Part of a small language model's weights.
Size: width 768, 12 heads of 64, MLP 1536 GeGLU, vocabulary 11661, 56.3M parameters.
Architecture: rotary positions, tied embeddings, capped logits.
Training: a variant of Adam for these matrices, 3953 steps.
MLP neurons of a small language model. Each row is named by its layer, matrix (down: output weights) and neuron, and shows model dimensions 656-751. Each number is 500 + 25 x the weight over its row's rms, rounded and kept within 0 to 999. Numbers have three digits each. A neuron's up and down rows have the sign that makes its largest values positive.
A block is one neuron, or neurons of one layer that tend to fire together. After each block is what it responds to, as a language model described it from the Wikipedia text at the highest values.

L3.down330:525450490514545514514503449476444493507533482508498519512491485492473522474504535472485478492518494509484481516499512511511525531516543492465484450506508514506520424508502488522486513541487552529497474533497474508476473513514514502514451507524511562542492490508486519535533552486452494495
L3.down440:512495493493494494498484490572481508510502507529501479497558506477489515478518465488489485484515485478509520495474530478476506512464462504484481437521497512541478481533496445469473495514504481495486512525499458513492479522505502519532476439474539544502483501485538457495483487465482465477
L3.down447:502500493449504558523503513470479469500514503493547522501478504497533502476468478496506522527515511533489517549479496558478506520504505457476458457466489534503491512482485464518499440456482483522483463479482467485504553501499516532497519523503507530470494514484494478547485480424445485508
L3.down458:487508478507478482486480496464535537532478541508487514523471452504481489475498461503497502501545482498494511476487487534522534502477530504490507472494496454459485532467454512474466517419501525509485495463498510517498503455517544536507512522487511527465512459502477465543480494530474455507
L3.down609:549469507497515478519483522489488493516512475512520516452537506490508499487487496466527507469474504519532501495499515520537556516499474473497461491526517508521502495458499482500516500514500493482506487467490481489502516488519512482502488458518483493469498490555488513493521494459459526507
L3.down715:513477500510474477521519430530535527488533541497503523520517509476517543535499494532517500559524495525471510534531488537478521499512471463487447508499496499505504490458477462544496551520507500494498539524545473513443515498510512491502504514502492489518536495538559443488487479514513500540
L3.down995:460457485466513516498489516514478512477486521517460523518514520479507527530448504454535463515484479522494487529477504551508542509539472526511506473499485488471491499522501509519501542526522492521502537493496514492521482501523514493512519525551538519464522514517526451466502465487542488518
L3.down1289:529467503506487527474509468509509548528505510503483471490506498514517522468449491503504496480512535537460521532481526462496473502507504515488502504513507509495501500517548509474496501498483442494509492487517493510508472533497450490514489515515522530524520509558515477494549505481501487518
Description: Dates before the year

L2.down544:501478443480457483474523511496508492532523530509522515507511475506466510493484521524495515519494525507488505522431515491490528486513539516499504500516513525457481501496481470506532508501476521484507510507522500514499534493480458537477486537525501548489485491499510476509491541508475485520
L2.down598:448529506494479457484542444486509495466472516506483516459505483511533450435495496447536494474502478499503501486482507458514441504498486501502496532523527472476478509537480450482531504488512496472516530468501459519522473521516485502497447507518529459541498499518485496525471543460502498472
L2.down649:481519541480470400484526554520492476507489529533525506502546539498498531526473482473490515476552442497509505516493484483469503497523500510525518483519518518491515530458488477499487494503511485505496538520486509534539486526549528524516517493495468495493575492532513528516532516503482488482
L2.down673:499493530513491485502543529502513464454515481489483503510523549460500516502558524530482440446485518489517557501488526531506482501497497506536453520507506517484512430444490488503492484491514565531497480486490497481541466480474484490503489535531489494513499539500530520481551476513489501479
L2.down991:478574506490478534509487501501494522516510487541541463503491462479508497544506498516514477507497443473491486483501499534506481428497526537493477515475493538513543479500474505507487514494539477473537538517457482480503472514557515480488488508566530513501506508492504500530488497541539480486
L2.down998:473515498494496496487491486508534517446531495484490496522524508460509470501509510495542455528495476501516495507509487539482498453501509510500548485546484516475493516493483488462485479552457505470502514490474429472518531541509527573482515545493504485542514511468528504504462517502513543517
L2.down1167:527535525467504488457501497505478525463527529486498486522549530481474510513494490488489451477477488515506472504469493509463485521512512493505493507490467474477475501494481503487490488477479471469515491482494459502471483508501454511502531500531502485530487527522522517465460520497461510503
L2.down1273:489515518512487523506506525520513455483495496497534549504441512472495476524491482543524497492513466508505485443534537491451513532503483489502466505450483494527516460467500484510468454488420522509520503494501523484503499551529506471502497571501483459521525511469518489509452507537521506522
Description: Final digit of numbers

L5.down641:532491498539451511480504494492482518499441509488492533505527503495488510460513495525486481524506456527498517539509470496482556508502474517517507531461494485537509469499523510487531484491503506521499527485514505513484521486510481458507499521508482498543501519519532538471493484495483491542
Description: Formula and table fragments

L5.down1378:585446495506493480509468498498458443526505530511474488508525505475520515507487488530522475504497477514493502480500465448456495501512525516438503504512497519500494508547487530500517485525499463479462452516497511525536515490502543498532533503481489482534546497491514475487494503499453537465
Description: Year-final digits and decade endings

L5.down183:505514473500480481500514490512441503512474501467485485494480427506518482482468494517528474492484508511521489551501486477502497479545496543486505484454520498532507519495515479544510481493512508514511482521494517508447469511527475552505487484489500524506501473511462509502498476486459476455
Description: Fragmentary names and symbols

L3.down144:494452511535476503493520495464534438528518523490522480486516495500485475521514492453499496509519483506490511514501498489511497460503538506477527480484497456496482485512471469462515518518503509519500529479499467493538529509511491519505511507487502525523520462502430517532432497480525504537
L3.down224:491528479445455519506474525489507450496522503507525497482512480480450486522490504488462555514494484567486545495540486502551458535562517495533512529471487467496466485551488492501474494453466488508436529483494550503477505499523483519502459532464475503539522537502482492521520488471495476558
L3.down362:491480507493481519489501472496475504515538517528506500506449489504512480548460483489547486497471512536497516476476476553481478492484477547502519507491496522485489483479482525493556524508492514533487512511549476511513492480565491503537504481482511519472459449500513516508528491506515514520
L3.down494:514534499516510477498491522521534505528538505479497516486516497499548529498486501538463455486506525572534495469542482502509508516511497555459477489463509484493497512512508503508528468452478478496499532479509489481519510506492506470512501497471517471503508477493478522472472502511536464463
L3.down803:508475526499497532522493468517499487492495522540468544503484553509464528510503477490493505486531512506521530486523533506541481489446549500513534499518514496480513460467466481491477507478506505549491512483515450519488525469501502526504497508501470467500496499508470503545516508542497522513
L3.down841:511539539465524494543450477494538508504473487499455440529510464471545442470529504494522524500516522486494508501500477468505557468507514503512492506484547467508499514516538485480535474485486445480475523508477508507497494499507485492509505503458507485494492495506491508500501504475491505494
L3.down1029:493494555525548510505516488506523465520493516520489513519530502505525546546500501529537526535477501481495516523468520485513469505516520487487502519498547495538549473532482499466472504481464475514482525485466538485492531488482491506488458496448493481543486524464503486501464512540498476532
L3.down1315:486511505542497509513479484464502547498530503506474515499476491547524488504538467517473505503525467534475531515497537497504488495483509525483492496510516504515474480497483509485524497502524499478490538506532480488476535507527479515507462476500529548486460486490502528538514507464516507507
Description: Name-initial capital fragments

L2.down47:460503515461488477482536512506474512499521539507504538514498518460457504507487489533498526487477519490488546451492515557533472543509498516524475437515480480534492489514475499503534475510490485525522475482518513481498492527522469505515495470488474529460523536473481515483499423534532453505
L2.down419:536488458466556534521549526502526497538472495486514486504520544496538492491511453483486497472468583498496504466517537464480458478493515540491490522502493477515498504501512505513478459547525503487492467497444480479491543515514504500502474482479486534546499476461443523514514524538506531483
L2.down578:504511547513505486541512518440499479509515460472533540505501484483493537521521493541461478545475501538485512523490505499475494470443533497483480532539515503485479465512498505491460530454522544556488501496505482488483499467501463508499501480479520527510513487493531469468506513482505530482
L2.down815:534509473476465549526523488470541506467476553541453512524505452535518464515498516499481551443540487511461491468514457543457520490542508426472524491492517514474547539486497520458514474505455490513486508509490482518489517488502472514528547451493489486521473528477510465512484519493506532476
L2.down964:457521528510521509505522461514484489484530448512484542505487498523492522486498505514488513439516482477544499477524508495519516491451499519497481493485484519512479496529518440538542496484483478492549477476481482468480504491504516556534466517473463492487494496468503547480525458476482495430
L2.down1205:512503472480449493559484494481528501471483510521517507478508529537463481488526494515491506472500517502490539513489488534480503496519476519493488479540554539551464473476503529502591510492491481492514517462482532510482502503562493496510486490533449498484510479510518522522497512472496507463
L2.down1214:478528519502511482507473502479522486494469521482486508526501501529539462491508512514522473494513526477517490490496505508462465490490562504470520534533522497476468507520455470461492499563543526519496486497522507509491493495534523510493494526518501512485543487515488538495489500475427462472
L2.down1332:501491443456420528488498506488492481506521511496518527474491505472545532496504469534483517504445504479482471526499501541507495477485482486502491504493519492451516463498508505519505460503496482529507536445487494503526491518493490508521494484468501460496495428460541502439522486483501497476
Description: Number after "No." labels

L3.down97:542425478518514428516480518503471497471451485491560473479479487495459452462476510514505490492463489513498496486486482514513519517535478487479549490480457503486482508476531526475509488483506506512494516531475494510492510523534523516526503491465466500482518532483516468512500500504488506506
L3.down357:483530513477499520489508495524491488482503499485507497518491501457475473475490504540551506506497521488521492509519462493447515498509540485488548539478481495476509483495457526503466463468489487550519445510450511515467519550521502506472480486516531495481516546475508524491521544504480534540
L3.down534:501433497512506482495493472513489523501483521477505526469512518537527490491507529526485496513509511528482514491484474528486522498518483503433546505518483507501529455514497515476516480483474520503521532473540498484485476501506470499532489471496456479509464497487487520494472510484502495499
L3.down753:499480484425508508509472499523516496496501476517483488493507479511520497505492492438501503459481506474522525513520521515509524462482456508530493478466508477524475474489475534499516525508505526486513508480516457477414485510494521443493494463519529487471493454490501548478498530506503543460
L3.down810:501485439509517475484467517485515480479471516503516533507522516505486516480503494482501539496517446529490505475514530515481514491509486501493478477521549491517423517514473529463504521529462520513511501540501488460447501510511474511461505487460531491502524451542549473521478514522509510493
L3.down905:499503492440537507512482487485498517536469508503533471532494518508509493498506484539492503490461515460549563506532527511510512523474453488490548492473537494533496531531437522526548463504518479482524506502503465503528507499461473514511533494502488496531470505490518471498475495519509457500
L3.down1242:469468536532543465522475530509501476532532436449449481502537539495487507487516511489476516472519521475476516508507483502439515479532463499521525490471489464474487488497504475520475517506507517511510529476548510490492478529455502513475519507507526534515515479534503429443501536515461461527
L3.down1457:523480504530472466551525494487537485511533480465566516487534480495486480466503448509488497510514505489486472510491499486495512515493508491482537453463520479470484484497473479472518491508495505498527501489480540512492513449512521526462495508472553494567523471511544502507497501535453480471
Description: Table column headers and years

L5.down1510:482501528498439496486469492523495524465462509459515482489487522488471524499495498507500540494490473515508513537462521479560471493469492523482508475507482569489495520520528485465486499556466485500488521478464511448479502492531474498505514542460501524482488509510505498512528541494489492461
Description: City and place names

L2.down96:522499496496534517518472470496506515527475509434508537506505501460467563494493470524477498478501502479454518503526478507505504420510480502516487493519507503526494483457501485459510494489530502489544505481506534498501478507514492477511487479443496497535472555544491498541528529485516502502
L2.down352:460512551476522535521506502501547522493517502552503494475474418494499476462498501482515530512532475494514492487491481489485496531484503514485490536533494507491524519526522487515551523450479524506516526511494512517481519490505512522498491510502466508454534504491463529562503521476474502536
L2.down514:481495459502551488495512533505460543512494501513542501490557498480504493435482499497487520514511489531483515483541504501495484528465522515536502480525502476487472527470538502526512480499502496465556520464484516516483490502564515472535502540494494464517498467496531495513486547493467527485
L2.down751:494510497443500550501487541514530484550502492464536522516498495470492523528503509492483498508523532480487463487481551492485505490474528474493472515526504500500492489500521525507507475493499484503495506500515466489474484477479481526561442526476518489483484488524474504498548557475485494545
L2.down960:456530513517508525462523474550550503522486509510497492487497504502476471496517511517548464502500504525525537480483482500515452530517519500524508518493501574484478485474438538499501481487498499494531478539498488536462491523515528473474502500507505500519495485487502467476530473492432513488
L2.down1221:497529506509514535512484478489503477492524480486506507503450483467498524516511482480479504507514448525511500442455475489492459514471468517536500513518503480558512541466536516524472489486490503488509463522508510497472502491521475485527446516486501460489493518494476495500560509509512508519
L2.down1247:524497480460519465535485537520515477487507483497501519537472488502519514510457488493455549503483508490494476468501507530436481532529445489511526460480508509499515546509467509471463487499499483523498519443499469466487528483476518466512476510509548508502467520546499457460510518541512488523
L2.down1526:495497517519496496517494471461538517515510470529493507515498483466475501490466492512526510531477475545476548518556475513468482499531525455528501486501516487507506501484461493478518483462526523467535488503498524512508523500539499507490485520494508437494518541510462463496507525505527509485
Description: Proper-noun onset pieces

L2.down23:505479493538526484528493493500478482573527491509473514541514491475475460544508484494496513504504475504468490502485503467472509462467482494493510500471526566460481478501515498506483453506477514489488467500466499527505544545501522481484457496507490537567524442474584514524495555467536523513
L2.down347:515515510495513487496541479480507525505543476508497503450508517531483493495471520540518527469543540493511533468449524523519489524490490481498473552496520517519485525515535508465517468458537511500514506484452528496520534503519504502536493511538497494491497494470532504510506495511509491483
L2.down679:550446460475479505501480514511458509493493534474529511485471474481504486525469493482504540478508488533523519471503510521487466517478497486518521454500457446493479492518519473499499493491481495470501472523511510458499533459505478552496478547506520467498521487496477484488535544490524554494
L2.down682:536529511532495485517557492500492526499477493468547494491511495488522507485517510539453504480507522502496518556526501508535514523482524488524482504506465503486490454522547529477516546504502478513492550481487544489515495552533487507516499496472496498471514445469517496506470490540540507484
L2.down849:475487484502506516471513507487521460532499550521466502527489518478514454514491479447479518471519508483470481494470485513519502506475495480446513503465509529461493519501513503508465470519527461495454492524538518489472494457528511463504505501489528473499490454463486517481504509507466491461
L2.down942:488531532539474464479526507486478514487539470467470511512487466486493481504512449508479527475503516506535527474504534513512504492498485465521510513475506479482463512479557438510504469507454479497502512492532467492455510477525481499495474513497486508470481512500509446513532462510480461505
L2.down1098:484479474570521473528492457509496508504552490475491491490507477520451497527467484476476555432525504470547514533521482494546504469419539551493527488507495489477484487471502519543519524488497528502507499512529534496512468519483478533529475496492535472484527485521457511533522535470490512467
L2.down1204:461525504508453475489519505520496528554481512498498523480471554496505490537495518496510518488499545517508488483484486461468491501503490471485427495481483516511509515516494494536534528488504479503487488502519501492453478476505497465493507514544523462492492507483457523541477480510514489491
Description: Place names

L3.down270:468527543470520510550502518520511472495502526473513497515514505474470530519532529495497485501515473506541472494533473492538505507499490503484495515522522557475508480525441543520500513463510505524454517550454448503511478495502531488521451510480527496477510515495507482519493500461487500520
L3.down299:462510472462468560471518476508520508521485474507464532497516505498521533514529501481479538511474513539471442490521519540501501511489513519480448560481536489458500450477466473493497468456510503528502489489520521520500512485496463467498473510525503485497511541545511472489480485517498487501
L3.down495:470474494454485485517513493480457523492571487467500514478507468543489483475489480522484461491511521554544483484527496527471513520521534548515522527494499512495474541456466521513525521482516484488494528470464512506539476526508522554505546527476463512508498519501461493506482512517487501513
L3.down563:533495482477481510479465495528501502509490495480502495507457487497524537507483504481522491514531472516549480494539496505500546510564499577500512529506505468492474483491447525503479504493485457513491548469508515533508525496503503502508495481508469489496533534485477446525485481532523492557
L3.down1144:511537526494555505524504496523479485484514525453463501466500493508476489514500495508563475511517489491468437526523492485490489455514496507489482501513519466510513476511504488477484505534529492530478546529476518474462475530489457492511516563534504481500502493470520462537423538512488470526
L3.down1149:552550469479482505471501455500512494451487572489479517491462503511502478472510476500479455470492549517521472498534527519523525524531486520498504530480502475489498524510513487500530484530490466552453464462489513503500537468460473523483482480502502530514482594516502507479486496498516467494
L3.down1183:572490475471505546502499461549492477488500533442491501513531482509516523512525511512537471548497483505542488580494514479522518521512488556493483455492572450531534502476492510477537476478490513530489483482511502539521500490461510489505508496501508493522498534476448478504500480496510483497
L3.down1424:457517504515524550522516501529502510563479492486521535476501482479478474483468499532533507508507519473502532538516556493527520503545494439484523541479532510516498474502496480537481479506512519541489481508481487467514457511496509506482483476475533508517504561524463478511484490503478520477
Description: Digits inside numbers

L2.down13:525445494501455467490480473484490489508481498493530516474473498475481469476447509473521473517495501495489485514469540495513501503546492462533475524494504492508475477506468445509551478509503463482479543521506518510519502528525486472452492516493488485445538448482486520499459486496473497520
L2.down131:524466483480480506525481502468462497497559455465470500521539497501468499495458508490507488496491529468543491537500499515523496524500529486446477486523470496519488481507524531490517475516549469491483484505496517478487472457519479474491469512490505499526474509495507496532521473473527528516
L2.down530:514485517504542519537541525489460497527541499462482503541472487528456485508489534479541511502520520470481528496558546522508481544480432517485502489502552478494520485463520513494511494512522490504524478496468530502475513477539537519508504497506484482497533505497557529512473471540518496500
L2.down546:488519480522478483508494485490487524495512495536515482483473484500494463474508524467543537434496501516466489539493509463495544544511488506459427539493497464498527506475507486520518496525504500496506494516524427500520516535475515507502522490475466511516442520514475500486529481498483554496
L2.down686:509430459503503485538499477517511477506498505534523496464515496500522475491450480500487525482506479463528498504543527512528479502513463439488541513496497494487505501537477517531507489480513494465502466530507461490541496536533502460567524508487498489492507471502483524480488479479507514506
L2.down818:482435475550479506509497450522481503543483520482484506518462472463499465461482531480468503525506492473494490487510483522492502527477489480507528468497489509491502500504515483492506526524532526483502434500517509483504469538585463477541507493501494494499548562476475507491508487486516493493
L2.down857:471494459498524503482519509525528487481493517497503530482481471551492464494480507505480537499487527496512546486507520481508529541506454487504485548458435502510517519493524485537487493488497472473492490538481478507495483503546530473488524529521470498493480489482450503523523466471510507443
L2.down917:491425474456551523522497451510543540553468499481456491498503505505505491479466523494476521454481509506491503467551480485487522512529492481467507489463510506454520475498537467488509480497516474518479473497496499489540460517511500505498521497534514513497541488495494516454468491496491462469
Description: Year final digit

L5.down1456:495539487497525516507486456503456513474521511475517520493553514468471482488500501498500508526497507507494513546498517475485517521469495493504499491452539516510539462486470527516519485481533499494492496480524510517455471508534506513514492466554502500499487497537544490511484500514511496485
Description: Date tokens before year

L5.down320:465482512510481494505489498535536517507470507505476509455487501510497523488478504481456491497462483500493458463527498487543497524510505511497492543473485518512511516461527470506505489449512538525495511514501482513474477532536540467454484497501495487495486488521514484454504481476495498476
Description: Continuations of set phrases

L3.down162:488509512484501489458503514487487480494525473529513489533506457534482525486519528495539490556524504520499483503480487504523473477524529512489489518486494489471482522493482504557484483474525521513509453493457534501479479525532499535517557460533487504481506543479483520499539506486499470472
L3.down559:514534497510477536549550461484508520470533490508475485554495513534543525459497479494546453498497502511572489492512479489532525474509487530536479558504504543475425529465523492487467504460478519434522475508491565499513509490479473485487521487529444494498474532484520547522481470492513485486
L3.down564:474512525511526530481531515543496483502515485477549524507519513497501495539496540506523472517539495520498511499492485480533512501525522492454492484479546475473486478514520482478499499549547464490507465512483523534531554492493519517468494478489483512534490490501502541486537516468458490465
L3.down1088:478507484541525494490509477496489466531485522520486470525485504501524482533467526449516551461522477532531478503490505519478488527498492491459511474484510535484508509524520434465474491536505486490435470503512473496468507469509456511522509490504505523493519476500473522505541480468484466499
L3.down1194:506485506514455495482462490490472507524534511503465531474550522485475498495527500506526494513482506492553471532482486522509517528480458486503475540479465484464513491500486479478471460469499533440512554531494500529478510473532478524498475500505529496494473536463501483529497495513543515504
L3.down1223:508513460529500528530528502503480519545494497563469521526495488543486521509505513485535503494464512548537491511522529469461496483471506521466506510466490511453508506508497535523496496476508472521471509526550525523477533515525488498506573482543494490512504517503475511501521493479486474506
L3.down1349:503541545559535508515497546505446498542485553495520475511503497482488462516514494514516548498515507562506548506510450489459498514500495511482488522479486493506537514463514534494482498506512482504471484512471533517499451465468482463514514475510487526481493535508446503513545474509493468483
L3.down1441:478503515467514523485489505538467550478498509522493499485503526500510489501538468456557525459577558454465535502490507539454506491462500497470520550497495513469503518518497496457519506479527457471481520530500470555467510441547489495515498504498511503531500467517492510513508464528480487473
Description: Proper-name endings in lists

L3.down115:547515512507512502536494485494530504491482512520500509473472489502498485524467519499568521519550515495528485474481532507467478437492467538463522482458508539518520476466466473461511451506503508502517498511484475529519534492526534500501528520532497515542481543546491470513441537490507512519
L3.down325:534497505505505454479484509526521510524498522459507563486492501517521467450524489479471461514488468485483502512504514493488546515516492477463530526459540506504430470472513457484466537511498512479557512475506529485507488458511479486459551516526496474486504488489501493490488513520496499478
L3.down552:459499491498509512500450472535474483497511502507460460514505527481511493509499574496486513474510503463477481507460500550492483503505523442499515492473515482506511534471500514475491485496489541483493512491531472515480507495521513489520546535553483493509481496522526576538513497529479484454
L3.down969:495436444519515534464529491500480487494527500503506549482470488471467495470518521467518485484504499510481455530530470521476490504501502479502480487509494485484503474488517478514425513485506531526499517477504484503500501505506485509484484464452518482502528536526553448496522504512494498523
L3.down1033:535494513457482498537495502502480483506490539505500461477496508479508507502474528489547500530523490483490560484513484520495571476535514445522493448469533495486477528483493515460546502550534505480504475510512498508508490498470514467537503530530481510503528482504500497521473478562503536491
L3.down1157:524498498530482479518497514499491483503549504460522460454505503493490506541517512503514536468454580562479504497550479525512458532522503536522477491528533463494521473490463481510501436451473495479492501472493559518522542491502533476548500494488487531502534532486489472481502488513473499530
L3.down1428:488527529459483467534504500521505519480515496500528476500489506465494512488546487514494515493503475506493505520499481451484519482540475456496523489513482524527520521466486493508485485478477488508551522516493514503513551529529546492510530511491505479540438491540492528463469520516518504493
L3.down1439:446515508486498484519507534448466516485492512522519489511513527500499470516492491501513511495523532475527510485488441549462464517470561481479526488504499476473539476516473496539533485505533481497510501497467517530475510478518467514488523452510506476529477496486523506485517496495444516465
Description: Chart positions and totals

L2.down22:523489468516529467447461463473516536504503490523506496504533458498493495462466518491488519477503514486519486484470505531508514493553524504514479513482495506498530478482459479472487497492460490512488480495558480506555462467488514487515543527537478496527509504536494519449464496498533508508
L2.down235:513482495477509469468529531479482491469514473443518562490541485502488493525476526444439514554505505490521513491502523527505547476521466524478487459463462515545508479488551489532579460489480500541527471503507504482493510460497508546524482566511547513469475462465488499498491528533514424524
L2.down333:504550516499502492494491461473513486485486468496502540502487466514460485499545512500497508472495475471503511535500424514465462500505498492472514492496498500517483477512523483519529516461516541547484474490460480533473449560498570516503484504528484494485527494521532465465446480506468468526
L2.down408:506558541489520513507493510502507487470495534465478504495489519519450473517503484463497504506526509552503505511457503442491494501488492516533513469495481464506478484461518534518542487491510515545504504451512495498477519532518479485518510497541453522486534488521525462546502496518473488509
L2.down431:458450524508489507469521512471487513479527479488501497529486516500493547522508511466517483533489484501454530505504464550479501513455530437464471510513517508511497552504474525534481511514494495526522466513485503472466554552478503509459482471508521481480485527478485492497528487508537476504
L2.down513:468500486512500572505489493499470544507538472525488489462471493464520495515491447491512510496438501469511524484475500507519477561487489460492511505522542452487511520478517512534460489492498520490496545465510507497531446532499488468516504525493548489464528513524499490476540475502464516499
L2.down733:520483484521470495485533522500471490461513466528516488488512492483541519502503461526554503516482491464466511473467455479526492474492508481501481465498517441508479487484551478540470527517516535530514483526490510478501488497528480460501530493575502489489492475524528503468484500512482500524
L2.down1467:517453489477534467506487482509469493495550508466535532489507483527469546514460489491540458514515522555481514541507506486502475534476509487497473488512509435517514458469499487555484541498477478515507498533524491496510500507495489520513550454505472472506494498469496496519514479490486503502
Description: Day-of-month in dates